MLP neurons of a small language model. Each row is named by its layer, matrix (up: input weights) and neuron, and shows model dimensions 128-255. Each number is 128 + 32 x the weight over its row's rms, rounded and kept within 0 to 255. Numbers have three digits each.
A block is one neuron, or neurons of one layer that tend to fire together. After each block is what it responds to, as a language model described it from the Wikipedia text at the highest values.

L5.up513:113144126133182092120097083147051153122110135148132116098074147100146136136083132066135163125156081153127138126134139198218118090153077088062108120125099126116069122157157179139142147144055089102096142139154117104153099138142113107105116128177115160142157137070153132145057130164088112124166148090121046131139159143137083138119083108160103189142105111111145157146100140146153142120047
L5.up527:124111160093184094158094130161081127099080056136111109096149168089130162090092158174128166110143116168142147054095150115196088089107124082065117130138175150096124164110149158102128125168102149113102147130166153114099132108161119079154085101097222205123147055126161113157111087143103120044144139094089074140135121122135065145100122181186106112118176141089122113078112167087123162131101
L5.up843:038165147110146164086094086167174126092129106079163127179162092156100061134074154062122140075123133153164130107122106111169117162138121147098102107149178146131116130120157161125102090145143139113170138073131085105149066082128113143148092122109191147089188140079138084064051196129084142141153180124133157185131141069075148093199100102140149090136143067125105142116136121153120139111137
L5.up2416:113074084111175138152148108132046115131134105168100127110125138158129104123111163116160117086074133136125170076093106183148113151117105102116088103162147107120051149110098141170126074112105101073089128103153139110128105087142169098126142114130142149104148067104134108090150137187128131114125167128147102112156134089144124098101140097181083139108096081092165135109112154127140149107165
Description: Verb stem after to

L3.up1206:119106079098171132160145133136126109111148106139152130111170096142095139099117136144132075080188120149157159095088111172201118126160169173130107168125115167175069157178099113131104130078145118123092188136166128109097116095113108134146109129140149152089131132104073181114154133127096108120089094115152090141093127142138130150136171216141130128161084107131126134056099143138106107150125
Description: Slot before a verb

L3.up351:096073113096160124119119133102100093103121139134145087071098142174142100144104063169129116137104180093080120093141137112175145168128165098119201099175113090119169147162136117147128107071167129108093095065114077126142188147089140179091123103140132109065136190168097157132156127141114130127170117084110059117118175097135165104100173126056082082144100158140145210137107070063144163101042
Description: Pre-predicate auxiliaries and adverbs

L5.up284:133067116077060152080000082161092137110141129118161080141157169039122152090126110120159176150154115138091156156120161137159150117155114091102145101161159159155143110112160135156139110141141124083129136197108090171120143146120110136175124146142076094081057155138140129088148136169112115143154148072148122167124113122143103170120169141139113103127128128066114119158131118149174147155141
L5.up1372:163119148099087169153087172134085173098110150156127080202143089102135182109141091129120131110091123121098146171093120131105139135130186077134151066129157145107087124151105136145054125096097131084182131113138124133125102165130129174216092098103138148151113150110105094139123163202091134155170066116167099135171100093174092106145150159182168082104138039034084136163083155105133109128144
L5.up1839:155140120152105165115141091132125181112195137147151118104147170076172104065097082139092127081141144211105152136105155179114092100098100065141106095110105072110119129107101056059122135151144127102201169123122177095116148100114100112119100176092168106150074163116116150129124145133089123113132157105138074120169133092154133100159125106120139110134133132167067156192056183092129149119137
L5.up1967:115137109119104106149174099143108141103151083134118159162164145146150111175109143120118151184123081130162165113091102092168161160054123143143158147125208064169159097123179122104128114174084092111166124128113046163182121069117177130111198161162149139132105086131116077125162166169109177114159094075110142091137101125133099181122161132185159179113084133130108141115100129165126121120150
Description: Predicate role or rank slot

L6.up0:165103097110159214143106125128090108209100099097094176146119125098100155159128172127103110132135101131133105128130113109118086194122126150130062138151099104163141112103067181125098139093109169160117157115143129074108113118108160171128170123200159141103148205130156055136106149113150081103098105128104120104084171126150157081110154145153184132157130046096145090080130166149168120085113
L6.up378:110121040138158145132111090164104168095099133142120103142101170107082128189084139074169144130134151126127140134138079143233121121171157098099077140216136097122064156140126171140103126154115115134075152130179106072156071126142074117141097145142154125105167122095141181135098142181111177115133135120160146126179139062086122138094090076167145173134129096076136135175136157126114097099049
L6.up394:099182043155158141121122087112152156086147051141111132147129079117102154072096092074148169103183069127112115132150136173135161092157107107130093163105153084142135057159129155168139166120096109123119102092100161068103072110078117174159158132104116124128129175176063145137167119136138103146086160101164124121131110151104150133108176145149125123119164094118090136196096155103145135157137
L6.up461:156123081123126136148177108144133110047129129115168102140123082102150140106026097089125099186134147155140171132078072171147143081154135162129106157115126100126074079107150097100127096115153119088132172137114126136112098142086125136152109222086146184111110095201056188139174081158077153187119117145130098116116196120163060199084180184129079173113124104123080097099140173162169127145076
L6.up688:080095168144180173071161115154129132167144108140040158078110092159168168130093164173090077135156147109104120138148103121086089075141120083073103152079180104147156096094158114153102132111125138104078115166111131107148064160168152122102160120054088110145090149157132179083160120162155112146184155115087077102157121111152130121170122177159122118169081066175172118104143134112124091144119
L6.up892:119168118107156092186137105114147119145107126159190131192094043092157129114090128117148151083110121113142115105155120104173113180140101160145091173109131124122092128083073103137153129154127115120133201172124115189080096155159087132100122160132175174115064091081150126109192108098127115105179090117123092078200115099113098054156056128186138163098174152160122140101121125122178143124087
L6.up1135:113148087153132203183137134133144152123174042121089126178168134112159131153038120145139205080194144117139105140150154138157094153111125073160138136137151124115187148130180116097118132104090152159131148165128079116088125120037174147145150116142080092111057114115118103081096107104125145159155076148165074174096165142125117159107111129181118120087140109147129115115149100172153169137149
L6.up1389:105167174121168120065142088118130154137164106168088129146117070116131159136137085180155133117113082087119118127117100085126109087148169094082136135113118033130133105107127126123102096129063106150079092140128122143170128105085166164164148154157074138134112072176146180163168107088121066050094160173122139127188204136182098120156162133114059123177113148155113130152065110156125078163123
L6.up1476:166159124169140150103101097094072155057168094121125104152124114106159160145196126139163122144132169086070106139171136126076136124137110102173128109089088122043167161171124071096197073131141100103130041120179108217114080127140139157127109135176158121137167185129162161164086098137153122164174155182137109137245135099153143089091159167121141111072124089116148186109122149082118126115148
L6.up1624:109154161181128195107146162134099122110143218122115083149115061081109207055132104203113095109085094126104208158099193115108098072153167121124139132138122152153092115090105155163130124129146164126050091172122119155138150170159135146080160129125153174151155144165135151147125141148072109083129140078134126128176107115135079094170124157108163159180112079125088116190183176099098106174145
L6.up1657:174117127082110119070097113102095140162139136177141166143136156118140117115136108176126128151106069088073104157073124136090128123153128165119122119105074149103142094120178077093206114130151110090145102091099102095081110188073077124075100129140179152164150119140125119080131112126097117133113167153152123193117139090138085114153148138153079083077127110144163081086161171101139182117099
L6.up1659:103138148106109168115197159130132093093092088088158113118162111105083151137084170099138088111163117200137129163114145121112100113111173107080069118168179134154115121126120103130118098115125117170080065066096095125151105164052134125165159132074105179144125076122159148084084098098140176147126114120130104127117175150081112117125103148076141134103131126082072097111111098097158114094118
L6.up1670:180098157120113139088104085157081099070148114136172122119110092080144130128137171133129145106167158095070170097126182116161171133169101115091093145167196065131126163161115157105169101163090177117087122130100089072106066126129074155141149097183150112124162136124120108178123156190113152105118045127106053077157127079092062105145111133152141122159134089136143099109103141136109094083094
L6.up1783:092132051135082122134129172127149166102151108159158091148162083131155104098114103118111115159123092120152145064104139133163164121132140125105116168150183085150130114211112124163172142114115125126095159111213048103082127082097088152163123160159090119122161134144095112085138137127113132114133086169129142119196137100140097145127141142155143080088089104155058156114103118090115098123152
L6.up2469:098144133092123146119160096112094237074175139140184117172119148095098118098097089147170095125186103163097112096184126136141120144114156050143151112122123103161087151153088111157132061122144153140117092161129203152174096109109092151121119092098139101061091117110148118125108108133090082123123131143151156129145142187159145124165156153149118087125097101151082106065162078115126146132123
L6.up2560:191136096106100186181119160210131095124157129125124085120123149072087122109145154118117120166172144107119194102130112152143101139119138149179171129171130151114151140118175132089150122107157083165103125139171193115145195135127191113098095203065152147093117119183134175150121149135098143119164159169134076122138128144151149096131102112140136109126084127146156204121143140107117111126139
Description: Infinitive "to" before verbs

L6.up41:128145215077122203116174146152126143128177156121091112105089190020134127139100136137104074196123125111139149169103130095127140122095187086151147101108087139128123130098155147110113098182136131116124117078138101153146130134097126144166094105134170105166160130112117145092114137142130163167165145117132126056131101101108100111130147101119181149099169099120121151122089159082152156144140
L6.up700:118119123136130116122135161162156186094133149105151129114168105095120082142100096114178161121108168082129152186133160114129117113087167156205131117163125123115157141184118131100148112111163127170129155094107130128068121151189107137133129117149136120132097105162085182134123094142157120126173104174140184096094125183111137172135103106120040122078005127174176135132153093135095132151145
L6.up959:142175171139208097175149172126129100197076143130133123111064127147140161165078153109167091080113106131136158163091115079189162109170102093106073096162154064165164133096103140116134121124116151106104107121078167083106146190110113132154127142115118093098091117169078158105123155118079141111104133145181125163108168166140112084137157144135108148076147125151086094122149147183189142128106
L6.up1125:094077116163121139097158149117094159131109100122110132128090183090108182133163068111172164130106105156093165189105078175131129117132147080134128054095155135176150102119182095175086059161095086025051133162130154143189121152138117154155151155196160189104097155171064157128120132179080126147157176161147170101145182136122155088131178141132121105184198114108093100156140148121157151082107
L6.up1186:096122164201111127156122159166081147113159126131083113106211153107123136113118145174155104207104106142138197112108093127172107110115081073064088107076138171194158153082101116176155085155152090095106151140230149154103159168111139132140136176185137133097101122116079102079149152088107107144137114126112147089154082097113158107101145148089187094129132139130129102191114158122120160104145
L6.up1351:182108160144189170129126154159063095139061152126093150189102223200151119088078072122101131090143050121155137147118108123115092139101078179114128138143137160140140142088141101091104107150034141202179123099107112138136101096145088185177162150196111098101112157170079159133146146133126176144157120133208115137077133135104121119083135138116097158106171063127125120183092126120115123151171
L6.up1454:160099196110117159159142104157101067155109143046161160155106144124173125120094120127123144076140157094108124127158140150207130155178111130100091106113152098128200137100148179144081104132097155116203073100144144164162126118137104158102149148100132192134148148095113139124135132134129167145137190103114133077156197145130050120158176139130102160180157139171090118139133146116105178122091
L6.up1470:065059164168066160141183137164125109127139101126135148141132128131110172178165104133130147063097171147151114105138109156151086085177137121136181098098114110116139141115106052131134129163160131054082099147131074117150188150119134097159085109151135138161091117158127098101135182121187185114216161113172137126188133108135130105110174170135163122107136117186114132136109108113110141144092
L6.up1578:061100093173192122119107115143131109081133145083101121092080183104124119172100147150156163142059083144070116116101113115137103064149201134147084093119193104168156168097120134211173146161158152097124108086109106058092103134137172173140139154197116093136095080168074148170087049117101160147160087116138124125111082140145124122084171113091132068072094131126081158081119061117080143106123
L6.up1605:161104151139143155056090152098129158080097136091174157090148126056123080129137184152121141150098079149094161089105043159132148113079169123104126135157164116113190120125128166139128107182122117086105210131123196186140138134167135100167173123116114098113106139122060100117127101128140139105112115131136119115098160136077104090097180153069128128169138128079140168137126075127134137093150
L6.up1688:101111076100125088126154159138099129160102163114170125155128139076136153129118187184158164102146161145159179168078141159134111146123128139138104115128120065134140105088153127184146155081088118069138090115150123113107092143107073116127097203082152147090108116108187124066127130110143158125217087029138171125056174112042112127141061137074136177119173136174087175166190144197129085134155
L6.up1754:097181135164134114114129126144104087092195137105091113109150079058167155127118148157150128124108088073135148122145131141126094166143069071133165157135120205118113102094169106127067073146087104137108076100084160098107140097145131150150145151147119127116182147117124117134108125109101121092124141170095151107127136165143168097157189124157133116139157080064143122160159191090119170121157
L6.up1802:115104084114149159157075160106071146091079113081173103167147107097093182135154096115119139094107089100021121172174126128140128145112130097125139071142140122146140118092134138140096126157092119071059158168104109128077094148106124129208112094153050149119017154100083119150134153151128134163159062110156058187163180134131133183182132179177143072194141127100088133127083087147069077187129
L6.up1970:125159145209128136167098135090060100159070112131105070099112128110154115130154130122145177158144144145197121085156161090125095084125107137143094096162122121150126115118130083117119117082113121111141129080111082162104084123156100129160164174127153112109123131118158148143141142202174125102154117163146093106111148155160143227135147165125097157135098187135100071146118126109156128135124
L6.up2294:044124132125087095152105084153086149092182077149138117129178129085174152137173149201133137150119138136115164113135166137152085126116097133095173108180152099196132092107149102172133159126105186075149143103116082107098142121100209105137131103164121134129152144128137109131134096026145174104065141081139170120110124116146140108134102083122140108110047166084090106150108092124170101119122
L6.up2569:110191151150096161117147138103102063107123107057123146095093173136109127078176106110122099107157106170140164087075094111118095109146152081106094123102137165102172186071115055145096135100141064139114150143118145104122098098106121152114166082081122116133139138165137150145145098103066132098131165145114145148149196189107102070132183180132167159143145092121125131155082066195131107145169
Description: Copula before predicate